Weights of a small transformer language model.
Size: 8 layers, width 256, 2 heads of 128, MLP 1024 ReLU, vocabulary 1024, 6.71M parameters.
Training: a variant of Muon for these matrices, 413M tokens, 6304 steps.
MLP neurons of a small language model. Each row is named by its layer, matrix (up: input weights; down: output weights) and neuron, and shows model dimensions 0-127. Each number is 128 + 24 x the weight over its row's rms, rounded and kept within 0 to 255. Numbers have three digits each.
After each neuron's rows, "fires after" lists the tokens most often just before its 100 highest values on Wikipedia text that the model never trained on.

L3.up930:090110103102154129095110123143105149104133128195109122134089126106092105147153121114127196148136122135128093128143104148132138133119152085110123064141112119161131137121117132174119126099113098119150137088119126113127182118128139150124143125141119166153121090154136140103133128141119134121106107127118052158107091184118145101129121117165117146118126114156129126159133157127130125176128
L3.down930:169122109125124130139127147160135152141131154119114109139126151095152112126089118139109123108082086132126111121117142140163142148100110126161098131115112128098119138124121118127152119119146158149178142121150128155121126119105112139102124123072161171112096152149125130177104131159096122131149095143164165144149117154130105137121204100143171120106121122154109154118157083132152144140126
fires after: "em", "i", "b", "a", "k", "op"

L3.up140:144135125175127094135106138097103129120119099148155112139084091149084135126161086135173140134128147125079109083095108118140136141119082114116117082194130105179149148101139115127132135104156093155123102147124110116133112128098127144141150148103154159118158109115137126098097093120133133144185153107166131151133105106152083128102128128129106089110131122119167152094122120130130143177169
L3.down140:102163138125144117132102138072129126104106139110164157132109136120111124075132129094182144161148119131112089122121149139101114153161121086141119129151130128137143123116123140198095141146104170098149138147137115150148200130072140124120126160126090098122133136146160131091121090149091148085107116127120104115163162123143094095053114126147142120154126115141128152087119099127115152153115
fires after: " M", " m", "an", " p", " P", " O"

L3.up882:136124181136126136139151122092114110112113167094147120130066109095136111133143131123132174129100155144135133096128142136123134129194113139125155127179112133090139124129128128145179099139125109130126115171154127089110126141080112175124103130135129145157143149141106135106097129154115151134066109140150140178173117138112139162134130164162115115155128159125173121115141104157136097162106
L3.down882:135134136178137118154161125112141084141120102154146136066104116151149075093118165133073113109142133121162088129134141181118117170144118128118112095128118109129139148141143105104125164153116132120105116158129105141122109118136184099142157152175143111131128114124162067166137164135128118112174148130130109120121164130163114145142137102140127152123099173123135139150162074124106122141102
fires after: "it", "z", "i", "h", "k", " H"

L3.up901:101095111103077134145118130082135117151133184142085126116074143086118138148110173114138120123139090127141126120146183124139118073161152135122113130123134094151140122118121131202111143099120139153107158123102118112140160127148100130123110162148117126140132127166124133158128114092143141102112148161149138112137102101111118068121154127161117164095110140156155152135103144148086135110125
L3.down901:149138148149102143116125136139139144133104158111173145141146095134101135155143106140150174135160132135139120111127139128135138128126133109163136114136116163105129156152101085091126120140121089111128126134102100103121114139063110138092136159167117130096143170131121089133103152099103061141143114102109086116102163131147140076119095124080166131114067118129104090162127146081131123115139
fires after: " o", " l", " O", " L", "r", " w"

L3.up623:082098163105147145109156154149153177163179086136118153137116164140128102144126116116114101143136127108133140156129118121182136106122111126153175140130061095098136150127130125160130150138126111140139123153176133105110135163144145130125172101109166089163165133094112176142131101137078123174125120130111161122084128134122125088122122111096141151130102140151129106098067128109129124117135
L3.down623:126114113114119169112126142149162126077153115130162128163102099118131123159133093156106084139108147124132098114118128070147148116113119116127159102118088179107146133134147146095106188169106155115128125152146128084136145126143121138126095158144115115136149118136148102126126117109111132122122184120140158094068167159133172099146140122092109100119196195163139157094118121186124129112128
fires after: "i", " s", "v", " G", "id"

L3.up415:115112085173175164089071132082128087147126113129186155083107142124095088118097145116151114133134159115122135143124125169092113114124126180162135112126123152120155105110169142151162107109121152145138164117152134116124096121173134132100142148106134168122126146135129125129141112110106149158191137140151080072154122125120127120119145149120120176145134140109097147122121122142159153165125
L3.down415:127121118140125121134113110132141097117098123119094096137136172124106128163103118094144117133133124117124109111153114141121129134129108167157135146122133097106146176117172133149102128123146151102134121096107129104157076102126073075095171170107144166124119090084098116076126118130111118142171169114109112149149075118126128165147092121141117160134132102093120102126124140120156139121101
fires after: " st", " b", " s", " p", " P", " l"

L3.up727:114107126136090120127130146117104101134128114142132084128109145172092150132177123160133128120169172134104081134139098086114128106114110097168147129152156134114123210111109169139132131083118103160142129130125128138097133094129085106142094126090148126120132093076104141122127097139158133158121171125114138115114120135105133141118156174156105166103149129110143179131129137073130133131161
L3.down727:172131135164125129082114104107114112111105159143119127102139133128080150113072090087160110148117167125132081166104141112090115139102137134118100094171150135131088132121117131126125150136145163121135134147081140134161146122144108129141124120132166114053130152137113130113132144129132117090145135115155095125146129107130086147162196124105144155131113132101117131093112119112130109123173
fires after: ",", "0", "3", "9", "8", "4"

L3.up846:142133130129107145122149129102131134117133144156145117122163134121151105082080124127158120146159160102130155158123140134110141114102122117099075125158179119107137072108147156163156171148123084086156111089132121148120125134127121108138146112137130122131103070098100126116152085148134115092105114122088118132156124127122146141176117123126127128167089126177133157146073105152086131167108
L3.down846:117136135158111133120126116107116116163155169112145094118152105106136145150138115108143137106107119162082144114093079118165100116103118162151118127136158164130094121134153103131107127091120154156116148086104132134117122140123178076092129108121083147172147105121117113145112157113141128155162165159157155149104110115117132148142085124132165145118162122144172110110110130178160107117128
fires after: "ation", "s", "ity", "h", "l", "igh"

L3.up122:162144110147104204139146103110095102110099137137128088131100182118118124106116137109155143131120155154140131168129122133107132103140148153093095168088118162083129168126122117133136149098165141130087157170130090164114166113113126169119113156113117119125141139134091122151091103097104148145193109136145095141158105149111146104129131155134121123104137115130107126091120136165139128134158
L3.down122:139129135153149129116140175145137130117152115132129119115163185097135119109112124148100091097147133111120114143157137099108144132113141146138101131094134110123105110148134128133132137113167164109173158153106142118143105107121132133110145149135145129123118135120129094126131099122091129116101095128115124103130087101109109078098150148120090115140129111157185106103119101151094187144113
fires after: "o", " G", "p", "l", "r", " M"

L3.up185:062160142123118127097131102139136112137151117154145133150124088154123134179106099151095091140135119082150153101135130084098139119107137102128106104110166119111153091143128198111164140138131091135168121120121151099110109200165154142119148127094107141122115102084100093139114116157177136113128168107138122120144126137158125131138136151115095126134130132133128123141159135130101133110156
L3.down185:113126101111114157110112121152152104122100131115089158117126058092105085132115108098123101062147129122106133096073149176150101155133118129118146112119147126097152155136112125134154091124151142159120158105142151111114146158143143114136158135132134114106125092137122088135131142136122123134170184125170166117153099095115133103142170120114106151134104160142158174140075098109094155152132
fires after: "0", "h", " the", "s", " wh", "ist"

L3.up931:167143126166155131123085165129110168134146097114154097102164112117134139122135102092100112144100125124119171180145143113114119096132123156148092183136128120108136131134125118119144115132114121091142103136147089131132115115110137145158130133180085105071103134131183133143110087110143082120163158113109115086119098065132130153121118120083158117119129151127110109159157131148115136128128
L3.down931:150153136124144127151137134141105156101085106125090109150169142105115136107157157122122191141109102138133138117109125119106151169076178134121167118141067115139164083156121154123093128133126111147140131101114143121144107139107117092146148098136147116155143133124114149082136115097101130107120118089131120141080148145121135125114131133114138135136116098087168079143171148092137151114136
fires after: "p", "b", " M", "ab", "or", "l"

L3.up305:164118148098107130119128078125091098165148112144129107104141151129134138124164157110146146154085149099123154140137148136154107126199163120147096151104151062167151122106159144144144147094087154169096080156125092101113124120146086096122120184118140118147126132138155111145121141132164138154088095123173159100128133174111063162184132088116131134107120142115149142141099145132110139131134
L3.down305:091107090140102121108098091131160122115101124152136154127142114151135099158139150121111095144121111113144150133116121105157187162130118139133115107159120143079085129111148090098120155121117121127113164127131127143135130162135168085100135131128140146098086133111117192130131134136121064087191147119111127142122133146126065142103149124124144121113078173118088108142123120117110179110108
fires after: " l", " L", "ul", "ver", "is", "et"

L3.up372:170104144116099146162127141122137188132107121120148118105135122149111149103146154130150141166142126140118112163155069142076093150110144141085128109185148132148147149132103113100122126178075105139151132163146129115159122138165112106144120160086101128119112108101083152129133101125118080102121122149145076130106131138069138125101140092084159147134152123114147153125158095111149111088111
L3.down372:117120094150118128125121118113111163114137139115140111146129143129149152141109155132111128123159128115095151114126147197125109160144091120053136159147151129139131110089149096139131142109100124168132135170111130118142124092097112131137110174119161099097079141121140079114150143135100140119174176155117181073125099171114115095109104132146143129166138101156136152077131107116135146113148
fires after: "et", "e", "i", "o", "ed", "ec"

L3.up849:106077087115171111150126132124128102115130142101117124130103139110148121067140158124159135111184146094106132149135104165119133087108140116081140134106118116152116141119132115107163134130109139144159145142102144162163130130161124131126135156123106110152158124130147123143105146067136128133140134125111144143134106157092089135155136143124110124108124137113114100099122095130120126129110
L3.down849:129115109149152095133127125108109160115135107097103109102139151109098116114145099138126128150105100106180117076122162125088121137110116131142146125129102111147118146152174107125136083085126094120119123114137121145149131114139179138114120108112107144119136109096133187139149077107130136098151153148128140142140161142106142145079171137139139120110103152088115166119084156144145158133119
fires after: "u", " B", " H", " Ch", "h", " V"

L3.up730:151107106131144134112103102101137145153155140132168133144094160102124128116088116094128162160175109096139150136145114130099170130157126117149144082101121157160109096134154116171084124133124116142133121075092155136080185140112119143104120124119111156092122089117138139133118104155152162111143102128125087098151118112160124135121155144106079100074147110132148130121123161180110131127150
L3.down730:116135090075132075144130078100122147119101119194115126131115107172111149120093106099140178202113149115127109137116170143149102117100124142134161114119111121134120112134142142120114172083094126123154146164114091153130165120128146129116150132188082132138137151125130124116136141122133130148185149097084120097121136087130131131153120113107102141132118182149143161091148117096121157121130
fires after: " |", "d", "ad", "b", "it", "k"

L3.up55:143127135114113141104125106113120173135100093156128106152129130117139112162166141123105109093104155117103177129122110169176087163159162181051111140137113122112111123156113146142135162088153124140154143151113108118138112149193133144133147118113132145171126148102152119174130141146118115144089150133120150121156160149112156125168087143143096120127110105124118105134144154087161139119098
L3.down55:172130101132158148163124122125159120136123132122170150098137160106111129138129162122116133103128098118125152098151163166109092137182100104150161150090126149092148159135123123153119101115154075100098127139077123129123154122139139127166124117142113091138138082164150095103102123158164161106109161146146125089141120138106118095043147160144135091145141170145118147118154120154107123132121
fires after: "l", "el", "st", "ro", "est", "av"

L3.up326:145128105111122135143140122113132082121103168132157128146157152156143078075111106146154166107139123135113146191136094121147156099097149129108133122118134123109131185146143167095086125166081125155140137115155091089145116112149148118105091155063092110130144109158129106143146106166106155095145162138144140110124139167111185137127155114128123154141149141135169112135095088102136064127138
L3.down326:122123133165112123166126129149135131164126136074145165135118118106139130142121117125074177104129131116140153093161123141127109151103128178102104103135113156111151100112157106120156120153151133104144116151138165132117099171122126104103167144164141137117127092099164100102107157093137143133108149084119117094138156098103128105139137144140163147144101117110147140170120144136135131084141
fires after: "ol", "r", "v", "i", "e", "ul"

L3.up392:154151114161117108111142133055122133152118130121129152141156087160159112111100125089105137118117144095171139152106136134116113112104104121125113141150169102088111116075141166106093106131098111130132091159147134128114151125103148126113115118126107151139103159159113111152156124155159149151116095146130080097182151114104108156118154107061101124141128149142121116123117137067133165093131
L3.down392:139155104091125107131115143136137142110120097118137101185119153132147102140137104122134161155162123095159104150132126115120120141126096139129090113134156188159137134129132110140143093128089097095141129135115171138158140102078159109124126133130149133104122112135127181113119118106128126122117143114147091118176101131126121065165079121115113158151105105087148112190147112121094140128134
fires after: " and", " the", "'", "-", "&", " The"

L3.up556:127117097149158163116144112118143079130126159130124117117191183121100096107128077129164132114119130111116138094146106117140144142132127123156120077137109119150111140111130122173135092092132108099111120137114139127154130090123148144125149134143131164083119130143154118130123168114101111110079092131178142123109157110133108123114146116129123137134122113114132080120143149140087108117110
L3.down556:141126122093067144164127142113124150149124111125183114171157086150099138136131097096131099174112141152156117139111103133109158107119160178121165107082140137126082119123096143137163186126063118109115110204148152147149110123093113130106140131160130129161135138102133114166153144113144165126122150153096108105130163102105137131137128114152116170132160130152114113099142149143157110095113
fires after: "il", "ing", "ack", "al", "b", "d"

L3.up364:111128155108146139150162146120095154138097142142147120089144104144120144123145181147137127155110120140140106121127143114118116131146148168157154080136153132138165092085139153142148097100104122141116109160127134114136133144093141115120156109130121125137136140172148140136135074098117124102124125126095131102126119093148190120144127063162100095109167082085109137136137107172121123159181
L3.down364:129108117097112115136101115132143091103143113157108093130149171155122136095116149138113084118130122135195106108124170095143170106127097154147136127179140121103153109152134106149123124088139102150124104111120099102144128065130132129119122158120152173160142142085111133086101134139114156132156139109157142121152145152139125177170088121118121127151092088152137140149144143155117111144118
fires after: "\n", " P", " ", " p"

L3.up854:107171139150067126126116109149111081125165118133105123178154094103135165125133143115134076151177131161141142138110147108145139165114142142120141130131132116091120150135151158167157121117118156114088116100141122173116165142108115094113132108148103096126136127128121127146152143172138121111097083120124126106120094125124133127145136112127130155125133102100146129158105107091200150107094
L3.down854:103144112132140128110089099116141089171158152156063139091124106157109120115097119111113137135176162110130140103115168120124097136092164135102153132158132118146149157146121113140170144100157078103124116113087101135155153105143119100150131111132112141106121078153124106083138128097147162118089123138158110152132119145139135093125123144119124116086139128113152143116129137178130132135161
fires after: "er", "os", "ec", "ct", "re", "ar"

L3.up195:144068122117105135135088104159104086101083147104151119136152118120100139147155113092133137088074110128086127141140169131126127135134155134087146111127115135108107135131102147116123124132111132119109109141181081078151132152161148160115126132112111172069156122134118156143164128172143139153119187125149139144123143139116144133186128157136132135156108141131100098130110145106102155101161
L3.down195:131128115123127105123099112094114129174157151139128099129100101118100109162126140166139111126099113125092138153151132170108151117120124146185145132103130113099139105143128164145108123120147097112085084163132116099164111140153111112121126142162139155120159110139140107145126091155129132125151135127123128079144131114151145095132213120113136114109129106094163141100148112141132165155125
fires after: "r", "t", "l", "st", "n", "d"

L3.up873:151096146134125112081152139148049147146163173127146156105113116152152149102115142109118138151116117125115085162107104145119174133117144146109128105118136116110106141127119136124147116142163137117148145136080130128134124124099111140101116143119164102132179136135112062146151126113099149143145123183112086158130126133133144121140160137130117107141151170168153118146115120151117136101155
L3.down873:093173122158086120140116135135110151124140165142117144100125131125094111133143119095129077127154123127120144066148142129096110132090131107160132148128102138143186127119100111128091093130141109128136115121101115126153123127110201160124155132159145146137120088118162123084144093124146120093140102137144121101140139127167120153083120165128092158148128157111189150114153115148114113102118
fires after: "p", "i", " P", "ro", " p", " pro"

L3.up807:126149140177103124130136193108148145139136107122134094096159134131138112191120141104158083112113140135122146129163102104150132134144162151151101121158146108142167146126091147138149104157134111083113098144104117120190108071135145132118107163112149151108106070136144142147111094142123159123166113151115086135131141152155124100166121118094126115204112076140105097165122122126092134110097
L3.down807:128120145152135119124129116139105141118159082132102111111137112099114122111111112133086159080122133118082108099142138177150160162133128092149108123144139127105123109191162124154146085136156112125149171157157110135139079120112131160114115160137104134137103112103104124100095138116146126157117159093130112115091071110110135125183076172128141117145126129140138130122087110110114124116147
fires after: "p", "ec", "it", "l", " p", "et"

L3.up725:152143131123116141135070099157150095112133160157160166124157137053094191105165140096133087162115103156137153079128147137136157140118077151129073111121130172142135169112111127137126117109135157133116123165127103171149096150109082120111144121126123147141151112083136129119137111104125126116103135105121127133117181113112114136108135128132133119161131119133129151132137086131091079088119
L3.down725:129147145170139146115113171125133134183150150135109146191122103140139134125092153112116120150138130128101139106115132144070137114114150133142128097113124131132126127092130126090126101133092104112086126099138118112110162126135124088086095184170111127119159093139155152130152087128121152089130166140153098170113146124102128118158141103116108096099118115156120167139105136130169115148126
fires after: " l", "in", "an", "l", "er", "ar"

L3.up471:102119145143167107190118115091102158100107110147159076131131072105140084166152124095161110154153124136152101143099141134141131136105123126110150073108127116110119117167090115123112134100095163150157122055098083086143135101119108111142158119126157129109123104157126134114104123126143126124132122096150108113116122138145155105158120133119102166127145119142138132110118107086107173143118
L3.down471:157135111131102173120110121113128098108134134122116188089110171122137126065179123160094115143137091124153115103137115153144115141131118120103133143162103107094112149168113118138091122113159103109167153114137118097125148113111146114104156090147112162117165125145113121116116133137115147134063135143145123121118173176122131167102110093111146114150141121095153081117155110097141098124121
fires after: "i", "j", "a", "or", " U"

L3.up790:114132103142107123105119123099166158134096150159142132154169103108109125080092156125126176122112157140134146147161155142105099086100142124128112131147131129097157133141080166135148154124136098146135151163179128137153149122157086148137156117097086142162116134154097129146107146099164159114121122153130115142116127111100137118110168133076123091114134128175105123113130177147093123131119
L3.down790:093137126111142152127126095172159111139146131162145116095107085156109123114102094083118125150131149176160177118116130088111161139155100151156158087114116164136122121163109116129172172139129142128101085096123098115151134144151151100129106165152141159146122123128085117094128083152153111133149134087105101069110112143154138110121094135151141158112134131129119105160156147142107113137135
fires after: " the", " that", "ich", " The", "is", ","

L3.up106:120128159131076160120122106145132113149063162134130171142103126104133088130122175130121097137125101158126124111140139157111164149155161137141064093142137104116079161112139103116151147106120140140127136134102130095166093095090126118152149109155118111148115120154159144116160111145149126116124134128135155131106117122094113123128133165092142145187125134102143143145146112162099092163083
L3.down106:159156108117153152138108109100143117156121138093062116117141141151125118166141085127146124105122142158120172107109139137142120111115107127102153136131118173114123121137111074131125050109131135135131147103182086134107128141131098148145098130111087141088109114155178130124164179116131105121122151108114129139138104089097134113060140105160106120120163151118093122145155153135178131134117
fires after: "r", "ro", "c", "it", " c"

L3.up786:127104126182126124093160113150112148137123148142140122095119119167101145118135162147123119156169165128089144134143099074141166097091135114129112125164144126142147158131137095099127138137146134140111132122135077127133082134157149142165129158152082155119125118118136129157151113126142160109156136104155110141124102120107096130145146166099058103136091094134070124128145183180087128138110
L3.down786:157151138110193133135138115093134108122103107130106135101140107126110135124155105111139160152174097117167126101101104126092171157134118158175146110131137153115144130116112141137163149148146106131164101127041171146109149151114086127133147111145159107110170098115131190156124098089087175150117135117108150081152124139125145170096111149118105162131107086118130094105086160177104102118123
fires after: " b", " G", "b", " B", "all", "ab"

L3.up518:118174098131132128084132131101105120150156133142128107108101128143117109126178130087115093144134166145144154195161110118155153045166092134154092126105084094151167111107084133121149134126122163172129135152174129143100159118129122189105097110141110116139106128117093127112118124157112125150118100090115119132101192122139110138106136094142078148120151145144128121105143105105120153107098
L3.down518:137176153123129107149134114129131124162121124102161137105114139147137121105125162140097139161139124112138095158115144115082140139112173121107088119170130132137121087093121161116116119150137099097122160154140124093133126135116127099172175111117132145151109136112167134143116158146128123107123128113144194119108134125116126083166129141146114093126108171131191099111118086113102136136099
fires after: " m", " l", "m", " M", "l"

L3.up718:114096114147083152105155142130102094137151145139110142116118111138118138165147145126136126132146143114116100136126110140123127102140124099137133123116133097171087132100114098085160086119153103162107087104105139134125115108153172114120139134109113093123156115120163143117110116162089118071161165136142118124118158089178109111091123130109150124091124136149135140159110064193108152165184
L3.down718:109157201124133110134112129134097141116090110145131178152107177118147134127126100161142123107146110149131161141083137105136147151116142101143135167147145195149179124103097120115119168152187066125140156130138150132139152161122142121125137117149120135145116127138120134130122123129139126150106120125114114124120150147136134147123131084154092108102108103112114120113144119092159112087114
fires after: " m", " the", " p", " o"

L3.up550:193158162122102113104109146079127111093130102105108136104115128135114112107100144122141107145128118137122123147118114114124128136142077122156155118144117154118149157106136133152112130109091177177166163143142118114105142126092114126111121091106123139152139092116147076138148090102121152152090122132119116103113121120134143195105113155122106101115148141069081178099127091140161148120124
L3.down550:151124139124120134133166131138147124142103165114128178148126117139130073136111135127128148163124130152076142118141090133130143134144162099131150155141077154144136086149131106093153078133099145084099129166130112126134117130129109139138105124153145101120091143120136172118133112101136101150149137137119137150109124113148162106115133092158124145109140079178124160152138158110129152159127
fires after: "he", "is", "m", "em", "h", "ch"

L3.up301:109153126157120150185142129098076110135162147131139144055094154141154108122127092144107134103163161141132122138078132126060112102147132172111162114106130148159155139139101156136185134135111160129097121147131145133119145119108089102156151148127157145111107166144099167148111081141165121104075122130113134119139095160124124162147161122123108106194141148120138166136154133134134141116091
L3.down301:149130120108100109111108132119120122125150099096134098128131112156053117142129145088162135130144157064131130091123121119150114136117109135137151123137086163136105085131150112152129143089083125149142123138086157108083159117115096094117145137140131159144154132093109138115096136142099112118168161122105123154106182134110129130111124117096146125091126164153131147114151104164129153133092
fires after: " Un", " (", "ers", " H", " v", " V"

L3.up468:152135123161093101142172165179082144095129103132103149110123110156119121130083132111123143164125133109087115123114141169104104106155142164125094095148118120172112159136136113132142114062103107116091155092175111133127144091095118141142167093102137150162143131100137109124135113111128103118125144122082085126110072120129158148115161138132121136134132158157118128128163138136123130151166
L3.down468:178145121147089124120084119110162135148159125165117167129183123120124137140113090116112115101123117097133137129116146170122098108123101128176098156163158151101110122137136085168100150110149117143156111098122117142115124110140115106137170132106124118124156102126152144111119192102122168117118128146192068172110142148123130161132141138148073118103134137109160130119141155129111128148144
fires after: " P", " A", "qu", " ", "u", "on"

L3.up892:145113146188109159140116126106104147117086093143163134155160131120111114106138148130135121127123106135127136089151173120139134128144140123087157095135144126119150105059133141143141070185132154174132148085117126127146103145142122149115140140095141135098090063119122137112147137153135094151123122110112123105134108088114152136139118103153120109148116129170113121143106118124144088104148
L3.down892:148145149131127136109156140110140110161128138120129131138162150159094144066120121117139156178143106141130110109131162136080131117114119138137120138177129078159127127129175139151128150132102148145093159140137151141129125183145110170169136086119127082131140146128099133088097153141087100082144110131102073089123121112128072128192157134130141121105159115086113137155123154080111158109164
fires after: "5", "3", "0", "9", "7", "6"

L3.up679:134086106137132171115115136128101104101133098106126154166140146096059078102095104129144144144112160079146132128148108137123123098134128123100124107115143085154132131137110112128120101074100128148131134152128114110173164128130124127120098151119129121101100093178141122158128136122118123121136079142159125115089120163151151171116136120141108158116132116131117078124135118117110121129154
L3.down679:130125101116101135136110115141117118079155131129112101114145115135130164104155123144128127118110179152128129170161131100151159148117156118107048164165117128103167089138139145113172157116128108154141107091140149114102110113173135116116130128115146125155079152149129138130186137127146088138138138094108074137157142119158150109079167106065151147139138121132114116143097106149123157119094
fires after: " f", "n", " p", "p", "an", "ff"

L3.up221:153093158136098140121157128111155125175128133118143125131181145126116121144114144100114152138149125094109113133135144138108096138156154115131129165111100150130109163161127166150110155146127146135108144103104103167097133123132102115080158131144160076125147111122151124151111102104159125155104071142104119092120098115163106105160135179119096150107113144125106139140094129117139138110118
L3.down221:115156104114121116118118120140170145122117117122134109110186113169089137112152172132118077117140114099115078125126148072082143124105099122139118144167141147117138163130153135143114164105110075156106142074119102096181125142151168125114147120124123135129100141098134109097124114105092146130138132100146101131110155131121134160127109143141120095152158115147143158114081108149166115144139
fires after: " g", "er", " G", "i", "v", " a"

L3.up502:111128108133098145138133146125159129098157147085135164067132110113155082090150126156173156128110198127111110126111102097086102102124114118111141114138128105097137155130096152166161170144168134107152122146105133150120155098056109092157121078135120143138149181133152137164123102138137161128163123140099159114110128134119135158124146122131145148130118145119123128122175119126113166147103
L3.down502:096128129126183124100132101075134120147072138136122154177132142133150138176129106190153151107140139114140099127100102147122130148138124091092142135121086091120167152122149124099098078132122129118161095129098121158137154131082115122092166172107101124092113116116147096108144136129085142125184162147136114121082120128095114161177108154100089129139167134058152148127121140146139158093138
fires after: " v", "v", " ", " V", " C"

L3.up852:116169144147109132119147156151113129153122090117154148113092147111110102177103148128137155107093109130105138169133079133141131165128142125116118181139099123133109096131136160155129098119160105130112132105121138116108124124110109111135160108131158159125164139176132128073165109095172123120155112147090136089153103148134181087165148130086126121135149155101113132173119114127124094155117
L3.down852:127150188107129127125143134129117147129118122169117186153183119107105080139110127092145107147137115143119108117147115098119122104137099116146164139128125125122151118096098113135133154152157137142107169157086115169149131147134111131140133164188156120097128105100163162124117070142111172106123104128181149139115123136115162130071136110196135121169136161118123104142129143138153111096078
fires after: "p", "v", " P", "iv", " se", "i"

L3.up1022:141136166103118141116093134145116128154097149156116117158151129114161128131110116109143106122163151150154135135129101130150115094116144121065133136143158126136136082108152148108146103130132128112122118095130093115140135160120121105122119124129184051123156155175087116110112144127123143160108073183102142107158122102152115119181137135164106091143129119153136159140090159156120121127116
L3.down1022:077103091093127130148130116135106119135130095133122105099111122109139137115131142147099115128089131109124090114122095121160127127117120119151142129130117135116116152107138097144125139087145121113139151099096132122132139120169143121160136134079115158165135173150074144107143122126108135095100153146116138136181154138110145127185109103101142145068151122123146141150122121117136133111148
fires after: "in", "er", "ar", "ce", "h", "n"

L3.up408:152130113144128159142096126133145173080136105150089110149131121088141148106132114103135121120133147073114139152158115138147103123114135081143167105168075114133141182114155066102142111136164113161142145163128107098149103162141138105115116049106153092137128141117104102143131134161075093159137156134101187109137125115088125179142127126122113143136138128135081155122142087130136114104123
L3.down408:141135123131159115105142106109129090085140122096127144118157140133117116126126107162124149144127133062125154104102092150119123138121139123138105131107117133127102128123164153063126111145121168138131138121133122148155166140132127168134144119155127120144136158130143159091144135119136116116133111165144055139102129129114111134075120132062156118071107150121118139135165117136189167126130
fires after: "il", "m", "em", "ound", "ill", "d"

L3.up698:139087106120127142157139137078129079091125157180113147140125111147151113102136078120108129141167102136104133129152102132132144163066119143135174122128082125137110131106115124109124113084174083152130113109077129135111142154100172141109123157107137117109140121114154147143133090134076143125152126112142119133133131097131105127137125095171124115133177140099130149155105137143114121132137
L3.down698:117079139156150143167183145146152150136118134131103077146125139071096146153127143188119139147158127083106138114133120132085116125178113127141117150128141092152141128148094130126104113140134182152116103153150144151146180119135127107091106137091134154122164079136134204126140128129155144140114107133140143109141155130168142121087143102152110122160079152130143103108105142159124165079147
fires after: "od", "t", "al", "at", "b", " O"

L3.up517:141118135118134129196099137091122119113139147129140166109166125106149145168143126133134160121099115105139159076139172108122117092130105098110144083096119152165134130123120106186119176127106086143133158126123119164154115116124101144112100114149115148078119095147123094144156095156090138124110113144127119145135092133113144129122149123107105123152108111156118138130110182106174084104135
L3.down517:105110132125092138172145124121086093124143140120145129153159114185070181173128085123121102101096129130123131128093130165099180131102126131119120132131138099102094135120113101122115175116124101134141152121175147166127114120112140115164148168123117150105121104123121186135138172194163082154138128123128102125115134168110068121119131103122179108129165103131122127125121091128119138124138
fires after: " C", " Ch", "an", "ar", "ro", "n"

L3.up189:149146134182171149104091141140154099148099181088125125162109121115169176148131133111206105150113126138116140146126094133121126088144148122092138149130084159132134162121140161147140136122161110134139145136112143120141151131114146131091154119111097135163165161096107129134142103107107170125129102148154137097121115115146126112111123164152096149119108150096136143097132139157130072147110
L3.down189:133132135106117130129117162130089120147171122168090118117105139137179156102143098123125154093127116138138117126091103132154105130109107141165107154153102117142161111146085084137133140109133080110106126139125100134143123133174085124158144111140191170117137116157134166133152094144130124138126089132165157083104154154087123088051120142109105110155154141096153141100089186149147157112143
fires after: " Ch", " P", " H", "ie", " ch", "ch"

L3.up1:117145143138118131165109085107083089123133119135127150143120113127116103138147155103107125124118149128132151084113125118116149136167137169141204088117079113157132117082090148100127106098117082129136124129160128117146062136139126123136101117125131132133101134123169146148126138112147132150118103089152164116099184092160101111128107152094138106091115146077124156116141176144130101142143
L3.down1:143186121136127165132086137110157156119130120114145135106122138145148109138123127141129114117092121096131145166156105134121110167141152158133113117157094160140121125144149093117128119137138105153089107086088139114131180140168181108109138099107157131093142082150146160154099114113124158114103113169097123128100107152167111160176175051150124102118100162143132163141108073186093114152140
fires after: "t", "ur", "9", "h"